Weights of a small GPT-style language model, trained from scratch on English Wikipedia: a variant of Adam for these matrices.
MLP neurons of a small language model. Each row is named by its layer, matrix (down: output weights) and neuron, and shows model dimensions 48-143. Each number is 500 + 50 x the weight over its row's rms, rounded and kept within 0 to 999. Numbers have three digits each.
A block is one neuron, or neurons of one layer that tend to fire together. After each block is what it responds to, as a language model described it from the Wikipedia text at the highest values.

L7.down752:609498420395491480538528491469470504518489522486527505492491510535536443508495556400485622590457524470493539515544453458557434599552423567508550489478539435401519518600471503581565425533537476453491520479399511519438436569451512533548458453471520556520463491560454513563383541581556536530
L7.down2093:526460519512532414477531466451518467492427449365449503452535520496485480513505478458535450491555516458503385514540507479587516479568508534460506522439529474538561478541574536468523452471486625446467442452537490508411558509469541568554533545546509531504558523420487449461431509446530434533
Description: Word right after a plural subject. Function word or adverb straight after a sentence's subject noun phrase, mostly a plural group of people, such as allowed to, who, often, typically.

L9.down817:535502531486405394569433487556502514460443406557481472525499466429504433446448532539544536419526501489468410465525468431578443425557544532483591557452565588517503534518545443586427485530490530515396513494425526424502492559586595543569475520501582498484429436423644477581577518483389491465
L9.down947:420505462450559554400510517504511486493437455526498530603501566548447514462476477548444521513432490403508369532536447519572490476537533504449483488490473478525527513425516533452438522520471518497449571480498462497434513398559536406465524502395402602454393596482532522573500541536373521526
L9.down2148:455466553522462532395499558506599604445536441443475393551466442484574506436506562445469491448583581487548499453522504460541511540473496475412519593524493535501530519584482480478437488453446475527487482438418441505507514479490508479486540602509527519578449565474605443512620483497458531434
L9.down2485:429564464428496531486506547545516561501604416496547498574512532466434502587570466535457482479542507518528587497631500516580439480379515461439452474425459404511490548529553554538446532468461435519451567596509441454502488597475528383468514438491467473463518461517462530521591539412471538538
Description: Relational role nouns. Nouns naming a role or relation that open a linking phrase, usually before of, as in a member of, as part of, one of, due to.

L7.down1223:757468550532418469453504516618442494445510555528496490542495526537502458441466498512591524502539501444551504413477534499444535523570537508408513538477510495558560492542552510516484575507524445495528536416419509550566433520561379470527513522584478513455409464536408535524524615518586556538
L7.down1571:525481518485531536527559542500468579556482483497475427508468562519492523505450507585541531590498522502497527452586446447416419456459490585495431442541494490489541481480489487475515487554578531567517404488422497438501507532427478599536430544538485487511533469498557465465502510576525431473
Description: Coordinate slash separator. The slash between degree-minute-second and decimal coordinates in place listings (46°35′46″N 120°31′46″W / 46.59°N), plus weak scattered hits on section headings and years like 201.

L9.down871:564464502576540597448540455481518609542535550440516501451481509430594479561496486472477487432447590451504469478564469444506472485473448509506557525547588567496563568470393438503438527557515462512529494480427498442458628488519492569559532515529528531505441498453453527402474379527450555536
L9.down887:395514470541511508481413487437565514492564491527522471481377497550562510424527554499552484509515510428424473435526557554575423487490507528472502598497555374471518601491449464495613552518524570444490549491491493526486520478503517438550520540479479530509423479602484501458496508559440513492
L9.down1107:450477468532520505531511464535433464472525448468446513480513563549434414527507441505499545466481503543604538560446511406548450356489446459474568400476509515574488557556404441448589507482490475464402481488459484443507446538500496539595496513525446489515494542529455594499509456509492534448
L9.down3068:617494546600593483501517491490496436416475430543446505507522503449488425455499499498488445474565586531445497448617438508556426455574483567511503467398539445497512521412443532473442626535448504464531519472474458438491567543584509467514547559477456515543375559513461558549557485504457492515
Description: Coordinate and table separators. Invisible BOM characters and symbols such as °, ′ and °N inside geographic coordinates in infobox and table rows, mostly after ″W/″E before the decimal "/".

L9.down1378:408475489556533542562514539478487508524543504455487509524489508500417359561530501472548455553518474451544512446496527544397491502441483522492487552471495593492539484449470536469535363517440517535453651430569547557537507473574526472432467539462515596530435552541442518480497456555586391497
L9.down1506:434557610525510565528415554528460533501453453444524541572516492493497542507574486461620565513422547472553490480500476528471549541414504586510498568437592543483464455435447490470497434486482380410510480441546432485508485440510480518494520425455516557519575522559653480482508508478481483594
L9.down1746:422451464439547477484429517507543615426465562437596426492528517413573500591556555444486567530393484455517535443429429509522465633459510558543517539433466516439447523363510453563515496534652530481505521560541438486491532523543541571579463525632592505525373377447446517502428480495448528490
L9.down2345:522534437505515449507357359509494505557494512454509521467495472407542513438516401397527499494567538521474453579468399514624447569513451474428509549454518552458549481468480445471482500513576536487597487508487458435562535492536562498449564500471490471438459508493571517471507462520529495526
Description: Pre-verb function words. Function words right before an upcoming verb: infinitival to after verbs or adjectives (designed to, thought to, able to), relative that/which/who, adverbs like also, not, typically.

L2.down862:411476461439440528515527435492473503475504491442512435500488414506497619489477550428410515484534549393537512427522471493452531514506454476499530459530428565506536504535499494513531566556456483559483484574445502420482448532430446513563440480491427493602539521527488571438504551492453530482
L2.down876:445530522406524510484534503514562465447567477392484528434472517406544429568522526607533520511464407478541580546476457447523480400477457463535537471434411473482433562508535413483493426471458484523530445545444539401548558408547470514602527452504374490496526551486536517449463560555540494507
L2.down1048:756562636533499501476537428511492448526445458509506517530565528540493613505507515426499528557533498470503432438528458445539479510565481433440553505567500543553542352463552484451536569569444448587483527468536429481391459468515500494517452507530469507462457394533536581472542488440499519452
L2.down1165:671565531478474525565552465456565464532441532445492435521526415547534454557588548389425415478503467444544537451595495499451588576510475402503463556476456543442558473513488565474525448533484505479420426583473526573491515444463532528519508501496460487549552445547445581552503565477536450584
L2.down1346:569471434481388458507452473483476505582515461457494458570552503496483559608532494434446473495459506460578545448505458446518482529440504441507506450442481460486563446564539478419500506606380551494546535561536434587422512476436489517498496494524438526511552415468535464510495546485543521489
L2.down1399:624484544467503491460503478513597423503568490449483537552570563514486527468482429481530494491512478512459491489512444431572468510479526511416500486549514510480492468490501436455533565515499492557421570479546395445384527463558507488529485478545532461427437488527531568510543429414504468542
L2.down1465:495640490471472484555473517409528505521573464487461469513413419564549419474483499491577544510407512484478478467554454465561474498479527508540460516485453515455491463575513581469611585519459511489464499511533431482424532458563457420530563494471519474529532544547495514490515503414522461418
L2.down2612:570500469458436508473531431473517468529472420409561401567525418532482449508548554433455440487531456374555486480521450517501484462526549389524525509446508578507490427471537477412532460552428503520490474582497523470419569466535598538557523459583553521490554472500547532480522548416489466509
Description: Election table Candidate header. Mainly the Candidate column header in Wikipedia election-result tables, after Party or at row start, plus weak scattered words (album, away, above).

L9.down669:512406575610574494476467466495457493466459537450506429564472536499488365519481537434513520464508455466501452468520503433434453554528630535365515445454543458449500474482486512428547484545444437588503511459561543543504567541498489454497570515535548486528398447445403453464538533547557508426
L9.down1069:496417511503517454543456518500456467428493444550461405536549506516572401521502527522505506486471528470533392552404447546578458484553560587437530461549568556577590496492541466449573536495457484505554511482491540556530519471530514411517469490509558494511412457485366453539452551539539489416
L9.down1556:509435452438520421471469458491458557544481556506452469595575606559519399501517434501528432421499476584464423422520623548488535537519485433411507505428461438536475502442484477413479565460478456448533533566455495520503525431480445548492494492408432388557470393478524469495483489555447454499
L9.down2050:417489454492539575511478449453552453487475471535493525542489453529488456544442366433593451582527513486557511466475547513573516551558549514537573476488452475414532420491449418478542514475525482563431454404464507581491509515493516472482534513525433481467454561528467533485579447495409461512
Description: Mid-name and code continuations. Predictable next pieces inside codes, names and lists: opening parentheses before abbreviations or years, serial letters (WZ424, JL-9), name continuations (Route, Switch).

L9.down289:382478577488546526471521467468511469464569464486490529539563502421462484454473489491533458468464565534529423529492409437533508491449460513487462507547488493423570465391437437488475539448446456459414499532523482522519510506410572412490571564499415522510457575432489542606472455435498453517
L9.down416:455513499536617510484637510552535468465483512456518513424446446515520466432443551459432549492552496505496547592505410528546399459467425441445522549491520358520526518505498449459530493505417511459563410512426474482476532544574485480546518550467476425558469485543527516538405549481598563531
L9.down1562:439500512539609501443632528496564498604471497523456525541455518485515460481461435483464509445514496523472494579578575497528568419468539497446489528438517440517526486508537549552536519414513506539471520442479537556427503504502565500512476551570432436590565502472475465472478535645597501471
L9.down2565:388478436522580514537519501420543392624471523573554402488474471490517492498540407405467612551546564525455418555472486499517406533519475501536504474581478430411569454461497408495567515494413445536571509546517447503473566504474520453479536547528432554525461562521579479452469492467500426485
Description: Passive participle anticipation. Word right before an expected passive past participle: forms of be (be, was, been, being) or adverbs like newly, later, originally, previously.

L9.down1528:401519577417546490511510491508562452483514506437473517507434489493550505477514466533502450504515470522510459545440570579598543499508422594586558530494575483471470533555412519610479521427553577513453471476527447510478497489425418516493475471476508536453544446520525475504456540562490441497
L9.down2108:532516545632399549546480529493511538480511611458442383431425541537540423584532496429517485570527506557530575434437470618490489468515558550508525476581515414499527473528538509498575461554499472552443406427504501531509550573464451452531538520545510470558509469507475422494518458516441417440
L9.down2874:351518632449412529508570464481420513463465538387500458529521521448460526488535469474444430447508469475482438499563585531562446419538481546548526569465490467460510590440509523533521522540502529488495485534519464529463508544449507456469473453505497475550519445497512519521582560510549467479
L9.down2921:433498663524515544512492541405520490528542468473429430389477487526519599549494480474455462427508462552417498520471467523527473535440523586509505494431460548486484590504571452502577461547497561494484452534531476499444470484454522599490591501494514525498460512526470448505439473530475504564
Description: Final item in coordination. The last member of a coordinated list or range, usually right after and or a hyphen, such as first and second, A and B, 11th and 12th.

L7.down2505:499535509481478536460446550517531516572539500559461586461532395501469488432537392441534532469541508454473492474471461525511485474521523542496557459519486454527519537587466536504389529495492525548500639517526518594507473525464479450482515516481543590495566562430430518516483473517450547382
L7.down3066:533486547670496596464420501536627543527503560465506606501482471516516437535544413497420511526416454500436525533499489615442625475487473608508592500545530455485596468435484553523466474566494507447490530477483525562541416525487509461414468428417463511426549636527476564449415534551534469483
Description: Temporal relation words. Words placing events in time, usually starting a clause or phrase, such as after, later, before, until, since, early, when.

L9.down595:348480579496509484490538489531466466507526496488462464493489445447401554445417508509579451497431513474454437498513459532521410494556478472422592473408466479503451527540375475581539536482508546546506517563458611535519445450564486503527445522477358478480577478519391517529539491554476470543
L9.down1512:472537502525456529441589534394594461521536509521538466469541453540462492521413397519452511512474499497480578473466480479461436463438521412526462540487440533444515480460453508624538483500448483511608436505447560499538485573537534529453554433490474502500388517496573446615531455484523485596
L9.down1692:540439507482458472468599486519528458413564597541389410441525451426470464517514473475428504548513584458444556429565526513509463547569559467444472524468502495565485527559431542521484470570429503436518598524533455447467472412529494506420465453556486540523505504506427424575601468511456489655
L9.down2006:332499558555538574497533452482581444505516418523502472455512498532439444416490475452532450413557530529530479518428406572510501548479529517488535467513568571506491518465398502446559530586460523475500524423531484463477464478520494351526539585479474503503542479558438468494565501490446437529
Description: Wikipedia section headings. First word of Wikipedia section headings right after == markers, such as Early life, Coaching career, See also, plus short-description nouns and table labels like song, admiral, Total votes.

L2.down20:638530485502437520468467481452529580528503574469468460575490495546486541479507458417558458463515513489523557470455526512532527447517605538540464491553411522419483524521508481482492465493475482530528495490526480521555550467455483438540520354512551517476533543528534478491553395516490553534
L2.down53:516535526429477523517486516522558496550559614481451461602563408542470389601446459538548506528508435484477505494455482533512536535488540500503500463375401462434442437556569466552420615430474509402533569380421504594561605545562500484516516524487544434536481497461509526463484483577560521501
L2.down618:458472589561537566436640533457457591510421556440444488487561447572441605520607489591430473508581557499487517429493500457464500542487610518492508542520474523511381501464502551598476462545511503503449407564474504543568438550466523547619488418458439452515479565445539562508514498558464509502
L2.down810:693523500538496484441533483483500418511445443540494489517511486522526574515490477461493494565601438580488523518559503425472448549397463454494503570514471493460521547530515481467470514485558471527401496566528380535512428485513511574528460480548425476411485527530485495405446427467465477511
L2.down835:519633553499441496546486495522505517543391623516499613529455498516488513479576477448538575550395415448436580472512542556448528519519572481563383474418467490486457457520638502477451507450459478526448500409487559505538523519518584456468572404443493473550504458429566519558486525512548509495
L2.down1720:680544530479552557451498579484471546577451477461548451528467361475518477467488575446481454512565485532458434537552463502502544516464585464480533488578530496394467578418514475558476460389538545537454537524451563507505490414447484484529513453514482515521483539492615502496499466591446495613
L2.down2238:674532497527476519566443534481595446551343525489462504518521454500458521514574464400450501474564449507488580443522529512490458491573510515579405503494430489475536568559583522541417450488513468487441493503507475569521515496484556447518435408492525511634468480473576473572469514511498518567
L2.down2263:578528512468629598435525553498536566538380510584480485578591507475432578536572499492472518463524434486485514407498577441501577498465511527487493506520453488570480462549496577507446544453549539505495524519468486492551476527379558501576440475466523498537536442493479523558408450521507463522
Description: Roman numeral II. Mostly "II" in fixed names such as World War II, Division II and IIM, plus scattered unrelated weaker tokens like those, establishes, Rider.

L7.down597:453441566548535563532502544572533468508411408536569461510496554436481502483457495464544527408469458605558444488477550517458505535560433609562487552548505509497546509438462513569549476488537496506526533509491435492526463419492440461548511460506538533513494450427486467517449505492507564463
L7.down1221:570465448549548482471515456567512536490562542526467441483408521549495480425528563512540481557514595497520497510461545497427571532500458488534475403519542463520530484568496439504538457472521522540543477559457482468511499443423549499495496502555544515545542585448462468558533486409502574524
Description: Pre-number slots, auxiliaries. Slots just before a number in tables and stats (spaces, the / between coordinate forms, time colons), plus auxiliaries like have, had, could before a verb.

L2.down379:560531528509521485467517419472526424486537542562413508552519497538621491487557480423556540491486439505509510512522506408522518444633448542515494463448489480492460385495533432478455535535551365609441453564461519403445531498517426552462478485469430461378538509458419472512527464423517542403
L2.down616:441487541438428545562444394484558526430520523548464548517504446497512361520527475446534469493485533476573452535499491495567523488492504568568511459443457524448468536468420455513483518514456537537512524556488471438468571498513469488499507539494463478508565525475578499496528465431535444456
L2.down826:687425524567494486423361484435474517470531413562512506614541459480441409481492520487479483458519466537523489517423441480426449522513442430606480509433483577541462598557419488477516407517539539527550436532482458475385572513561516548547477504495473562418467455536489414497504556439519499436
L2.down877:521511455467489485447467497486474568424564518521525492550480545344526286510424566511491592466630526531446458481511491428495476488501461548529625475504536529468473548489427416485468539448619487650495520568482444494424546585493519434477482477476535542585447474551497489552504449543491523526
L2.down1057:475522519527524527522548531517478535496535425588574486563466508416489511577566555443450540527554501448593405481474490482480541529508441467500513547486543540466563468551506496411494550511440555469499513497470416445497501479461485567476443569494530543636556385495520510426503556479520514489
L2.down1326:623450485459439514477488500462526608449443549508516459589576520442498245474512586448422471397397580590448429470490470530514561465520608468491531513504525525418427502441378469504476461522512510516519457551470393447394568505505451473491488500542459443524523438488531507508545511483529491549
L2.down2097:396481518506526498470448442505561535475537499513498506624494560545525366530474528470505572412498483463512522469518452489515536482518528544483548426528461547532477501531388482408526467562511513544535536572465459507430567473561512536533563502478533559432571403520520556483511542431578530577
L2.down2131:610539486549468504544490473469471536524492559565531417577494466472532385593550489447501448484445514452523493487376416523510485529516472518521534537448377567523459572450557549469478417497434518559423449418477431553416565457509472443484432441411397516524544512473564563454548527500467479634
Description: Temporal adverbs yet/once/before. Mostly time adverbs like yet, once, before and thereafter in narrative prose; also scattered table cells and name pieces.

L9.down523:456515504446609474465579517496522518529543507529453557543509530435524487460455548497462431497432465420490505516472442450477532499461498482501478440463499464464486528601553429530455554465402538445440484470506632448550441484418543446435521507445479630516516551625526545562414449558494486452
L9.down1953:506505502496418386534584462473558448517587507478462541513600528529491503506465514515463536518520434495512503470465604533481458484527479520522470498476498532495400587511489587542439494505474485382562394497596506424538514462537500484439466494508583522523513536458493534478472503425488476555
L9.down2039:436446532356432439477536567487427442507544397499524526505518544407492516523477428581518404437488443449475559506619400515497621524548439548521549505461448476420440519537543623520520496527526525412497495486528514441496358588529491484544453442518522529429508429528543532447481614528528444548
L9.down2666:368485517525539579505548483510521479518533522525421471466499530497415509429501586557461640467526384538507463585492509546544534504539500378449521475495452471472577491489390470593435521608478500590530493533481515520426462451458499530515482386494501509567414451493447439443457495522542516599
Description: Numeric value boundaries. Spaces, commas, colons, degree/minute marks and dashes that start or split numbers in tables: vote counts, track times (5:10), coordinates (120°00′), scores.

L2.down522:591533410464634498432611586496536533453452471591526454490550498502458506502410541454505369500534493520510483567469503448536537492478421558483459583497494452577541515467448551460496465527551529534473447584464477507448508521438595583553466493478399521504565410473432524554521502464537526546
L2.down529:477500569476494473435624489469474495460447529476437468453573570439481423533546494517486439407474519460505466505519465519475465554461479462463478473513549459551399487478524635462529512521457496575463471498446477450472569445478514491585481590444445483474585486466454572449412484487567486604
L2.down890:534460539488464550526593533439504570500531523548487431486540514473555497526519497533411466440464527593593485483487451445565473565381497378496583498537488464448491452484515476512497452504549442541478425651502559480493451554403500513475486488387419478468523469505423540478469468505461475374
L2.down1555:576498512600499543411565574468522639394476517454446486552501562504484505446504580476429475406496555593439447491582430450408453590422525442446532490581488471449421380496443499523521450574527432474475501536516523558435431549465538524556523450509451459512423429452378498520505489518565572402
L2.down1645:431488496524448517479553498526541498362532586461492577491550508505384643480484450582529471461399589530543531591473412462566437550471511536539449509605523497509477494522481436485517450520529441522498429562538569517437419534486496568478567496419495451412523464428481528554483452490468454406
L2.down2170:462576453505478472498515510483420511544561564369477461481483542460467572554563486542483444495445561501514572496444420491502533472348616455465435531525432470453514428499536550495491460505430585380540469436492516564478476519470607542513587481470535481531523472498543512492510501543529466535
L2.down2498:478454480597442542532598504576474484504476548446487561437461595452483631541516518521408484473489546530540444496539441419524470455398468475444481577553527426517548400462531472394490501507475489456506509457481509503455400449480584504571527496485446520581460384487525541498565533489503565416
L2.down2754:605470548489565511500600523481477522512379546406468534498512570491428561423506454474431470414478496466487536509441479544540445457417507462451435515591535436508451463441497535560469387581480487554480418461451544487502420482478513484537474458523469551465445473367440514625448459558457498541
Description: Diffuse mid-sentence tokens. Mixed word pieces and words in varied text, with a weak lean toward degree adverbs (quite, slightly) and past participles (reflected, drawn, flown); otherwise no clear pattern.

L2.down220:685515425464562485545546461493433549475514456522420531526465513569482524436355548520494519504478460523477542517531478481385453428486525478473497559567574368588508502492448512558440539541509528526440413583467528515559450444514521553511483450484434519470525500490542588555495565567393518460
L2.down411:405508486413462473550472518428491508526539471448481450540482525469463546500468531537483496476453444596546566477508509518467500444453497515380516581474510463500466543550521549553486503561454559555436483531508473426565452529486476502550440453458485513525551490447566567503524557535447550456
L2.down712:620525537515516463445497434511531491503447510491515511553564485485435422504446500449448475440572470629477530552460492478470401491433455532448521581460490401581432604448431451488492503503524505493478479593557497486537493521471512570571424511425393508457498532423478536508598477549465475425
L2.down1501:420573500526479512499536422444512484523550471474470471559481425516476529490408467455494562483516455564479595491510436487413505463469460456433509585569446418517513466531498459554432481555519533505494412541536525530507543487519511522527473445450481496424503498496463605543509532494460515471
L2.down1752:451544480475381518552520451488563520458492531544521518634481515564457472518397560532536568538524511493478533522474493463495475485474489502517447609562558445593568523535507463567494424569473451498409472552549558501495566438621572500530497456464530531458542461475558531486489524518546502454
L2.down2111:521548461499454506536519443481497400507509442504504446522503457524500603528402466566551494496491483600529553508463501450413490452444469505421513576536507396474547599475513410537515535528506495437469454621592569499472535479504524453563434435472533590529528465488492636498463514542479519508
L2.down2284:543585501524516522521509421502506549566449460521507533506498530465427459552401503488470506450459521560567576481413509469486494448438491486374526555513487399602430540507521429515420520581453477528468474561455476476513468513489541470532511475478490479487564488449512589537544519527351536494
L2.down2399:459589569458502473522434394499554541512461507456529527540531566455421538534397484478432525453487463595511558504422527485445501465446449520369550541501455387575484559539412517563492469527507461532420530593479463529511510574473511479531513476490518479390498474485476562493556520530357517527
Description: Table and list name words. Content words, often mid-name, inside Wikipedia tables and lists, such as Party, Championships, Enemy and UKIP, plus a few prose nouns like theory.

L2.down138:869558558523488469426474522502524490497496427567508401522535537448557373460532467381548505560465485496472468499483491466480542519571424530468552460456489525565503575561494476401547444515590488602471521535561435537392539434578528471551424552522468488480431508527460457538459468460502535506
L2.down196:484446587436516518465463462509600547468497536474552522561450530537501392489536511468570485464512462403555497511398582483492433493580386534561541485471564562471423580484495448486480430471516438667460435528533558532400463509543466519512474544549483493379514543464482521510526524529411610611
L2.down212:574465547497485534522484511515376511557496456554549385521465429407558355528547531515461510492446504474437469452482578521464557528580608564453534495459535445515509534495420596554514455469546551499484543523480537452520520454445429551499496562560410507493460507490528484533434495443488487412
L2.down250:576490522506479439392518462547541466451532451525441527518419544504531435455534551455629527538544498423465480595498439450490451433609462541488482537435571459481470465479500476415511543494546392576480514495574532559352488467557451501499528530564523506459515519481493542434472476527456550536
L2.down304:721452533468411492494473418444482541520528463599521435574465522492579380528526523474546492493479536464505512516481506439530433482586564535532537486399564504517498511510450524499522413526503494639516470629591481441401527438526427473529453525514447502459517592452537479494465469437491530377
L2.down1447:717497534469518575478409480511483538502499382556515494545551473473513568484470558525512430566481482500484473469468511423532464498488545564445550487470503496526528559534388527480509460443556511571511573568560471447366498459465513480486466503605491569351512521601530524458498392444484482416
L2.down1946:525518543497479498526465432528407542477523432522605421491412381544568382551518634497549491499500543522427504525585483479416428604537477545545535522474575523461508552508451517528474452474523479537485529559557383555535474469520448515438514489532479473558511580551549492473441519435439553449
L2.down2221:684499489474421508509448467462486555586458432512531516555559474421528408481544513464541515509412482490530528489466482479488483503589561547554517565471484554416441583503471504533528425481506491516537509518445450473488548402483400514464483490505437445431444427427589484593506550492460551456
Description: Frequency/typicality adverbs. Mostly hedging adverbs like typically and normally after a subject or which, plus weaker discourse words such as However, originally, once.

L2.down679:479470632518442464466501462477479399430482505532476466527484455554556480624455456518573494543492541448492389515435532509521509496536473476508556505418447534563430452460479536509426436489403497508560465504457522504478541535576456519519540506604484513341488566443470494430485505406553506555
L2.down1081:565594453490430549426445515489590530494504493502513482556550450494480510518439540576623485513442472522483482494541456538505474543555561510525479437472536526492531485584469514507557506470550505476481567518520439492492552532541471496520552556524611484528609439485441492455460461409485445416
L2.down1409:324541499458458531508497432463556499456607469480530437522518382583409489455477522506513464505493561422551523582503414485602519560564505568519570484494440547514556536494366492459554521537488531521524537547552399531442509525464527539501482493571420472542496489484542540539499492444464467433
L2.down1448:562537459511502464493416490515471538471487464464518466534478334541469380502383496478544455573448568521534513482460540499490523518574397507473498490549453590476589625489440519519522448537505522537517532530529463590453567589525488581535507502575424604480504502531493476467482469414478560467
L2.down1486:493478471598559467503430507494478425493595348557475431518534470444450441622476504511478516608500507567474440481496418443475517517516494509422561516505529528550431529596375510432530486510460512549492509575621409546415449498467517601558524490541450544445530484477475387505527562455503537384
L2.down1723:324524507566430504516524483549455511475499502439449405588493342533486466524458503532502497566482563449533511464573572539433602532561537486506570556451456555504444417474509532516473498570449447504501506481508551535514520564486435555458540460535481450548536548478532460419513533500516528417
L2.down1766:201556438515443488536393470528514546518500461540469473542544430521464529485525470455549518597438595418515530533479543514408547453594473517493528474525458499593544613519483576503482471543436559516545505468516492559533468541507491573442463564500443570526492444484530493423479474470476508574
L2.down2857:543482563449474491524517544578542517558502513438515463519437508540513476482515530564558487501558469413532459495484507514567483473555609441521540500456455544631461532547424592447590483507516599524509507529507500551547459499593547518524435496540495592509482526532534451486484539401465463491
Description: Scattered mid-sentence continuations. Fires mostly on the suffix "ented" completing resented or rented, and on "often" right after a plural subject ("pilots often", "are often"); weaker, mixed hits on table-header words (Length) and mid-word pieces (ology, rase).

L2.down37:456438586484423478494485463532549508466515523519566628560503456537485605565483462609554548516521555514553557503535510522520449453461503424585517553504534535498465573455544422445474554461443509500567414519533548499503537490501508439540458478418547388551484538558532532472482457529395535498
L2.down230:464531583500575447476496519519574522514527497522562578593520507524523433502452512581485453502493511515508568558561597533501460508538555399530498524525570502510508535503489502451446482484466514517487475484478515414474576480453502528554486518517545436548435534566538554454487433469424436512
L2.down442:480548518563458542469606533497455565520537578569489666547485430550565530556507461657497551540491500592521557492477578550512515536522519475524484506504521492484503441515422483473473523497577506566553532552550512497514459509439476401447509537490540448525475552460491549523446407505396563404
L2.down1183:489582591500515507500575485450529538535525564533583593571512474574605473565457607590502549539458490480505518495591544553544546570494528400502500519481494526469506515503486503458510440500483505558492478558503463460532560517463509478481479519468560350512464550538513633484538382485445489507
L2.down1421:457652525570446519490521459497545516491540526559547598523436479547580491532369525592512571517478515449549502458577569450588516480526524421545517513436561473541571507533525491500492476472445365515617500535543422482502571503393570480475535487487546512539495506499539522491524433466487462471
L2.down1520:558511566543537556531537384552556436485449534580560622545494472594557480519505545611482542559506466523507566485549547486542543469462537499491425503476518564551572459522478400518455550497505522499486523559562482485508473482520473530529526533487553433537473582528563555496478407395430480542
L2.down2368:393628611524519491471577515482527457535497576593556599594501479521569464529407603592491541545509503473472570495462531518503464448493509397530479483449519516532535413518550435431454502518512536465498463564514428470442555489482474458533470492482543471562538525499438638485497398462440488462
L2.down2788:558615493617494484542520467474549525521516506593565590534484429557598402554408565618455560492540546500524556460542543498544531483435562414514439514436564446537565490497446479496411450461547474479513523568545447492485519529463601511516502516530546515539500578521508547519506416479475474512
Description: Time colon in tables. Colon in clock times and durations inside wiki table cells, such as 4:00 p.m., 13:30 and 5:49; weaker on range dashes and "later".

L7.down2288:570518464517520531478453469481519465513555521569492458460439580473519432483549469489376495432499578479438479414506484481512526452618456470444534567502423487465531465502509511525458463473503500503525516509439524558497480579639459453469495530483507497497476568397491462542453441599507475553
L7.down2968:472447500414484395439461495462454519546437522471487513512557518536579528372540424574481584518578515492432518552486509398527558446434427553476472505487437503515471499493496455558435558520459528407487567443461505449434473510518480459518500538652586462591521505442460478517540482460467552487
Description: Table column headers. Column-header words in the first row of Wikipedia tables naming a person's role, such as Director, Writer, Candidate, Rider, Athlete; weaker on other header cells and list boundaries.

L7.down1218:518428437389541464478492461441539460410470524501462484442527500475523469595536535503519517560522594480525545420543477531585527585507457502405418518461453496495450486500434412492518506512541495531505590482444431579485492562437538481596435493432512534436488530560473448488481463476518529399
L7.down2705:441450498474549497493476514359581497460533535419513382413562466476563492510527528501562570529432509571551537449585473455636501557551434495420514582490486576474443513510429513491486590453469481506502553444463469528560509495472446506512509450490528472457471458564479490461516541387500463462
Description: Predicate onset after subject. First word piece in the verb slot right after a subject, relative pronoun or "to": verb starts (sl-ipped, rep-el, fl-opped) or pre-verb adverbs (also, eventually, typically).

L7.down1612:448372528592538461541505501458471497465468535554421432554516513569509397593545523533497479587559508476522529446526509468536484518406539469562436474553451414528503458497431506445484502514490457505562435506452540552510521491463453418516511446561430481461489506406443465459532493537465421450
L7.down3058:479557496487553548436507431492483573444487511491473460532458490501566487526539510502644545530513538527508507520447499423480489448506515523451582461454534503563452561550539474537553541547482449479508474403346445470418464494586515474524492516494509488499447478478538530536473413406600480412
Description: Complement-taking abstract nouns. Abstract nouns after an article or adjective that expect a following to/of/on phrase, e.g. ability to, impact on, emphasis on, role as; weaker on commas and "but".

L7.down213:461500534482495608504590516512458466493479609450421544583449539555431450452520433485428514501576493512445459558543491495440516528461464522588484523478553530514446584463525435563448500525433562493459548462457575539484538451538556364478553441448486522437493454418421582481580502502531397517
L7.down2938:516499509553547500553509441503418450430542392524419506493437512581486489532455516560497426473433597501479572439541509485470453536541581503623435438576448548492524491437571467585524452548537537481448510530575476531482470375526529427534617539461460487492465461486565473466535527472567526566
Description: Letters inside acronyms. Later letters of capital-letter abbreviations, usually in parentheses after a spelled-out organization name, e.g. C(BA), F(WC), TS(G); sometimes mid-word pieces like E(as)ily.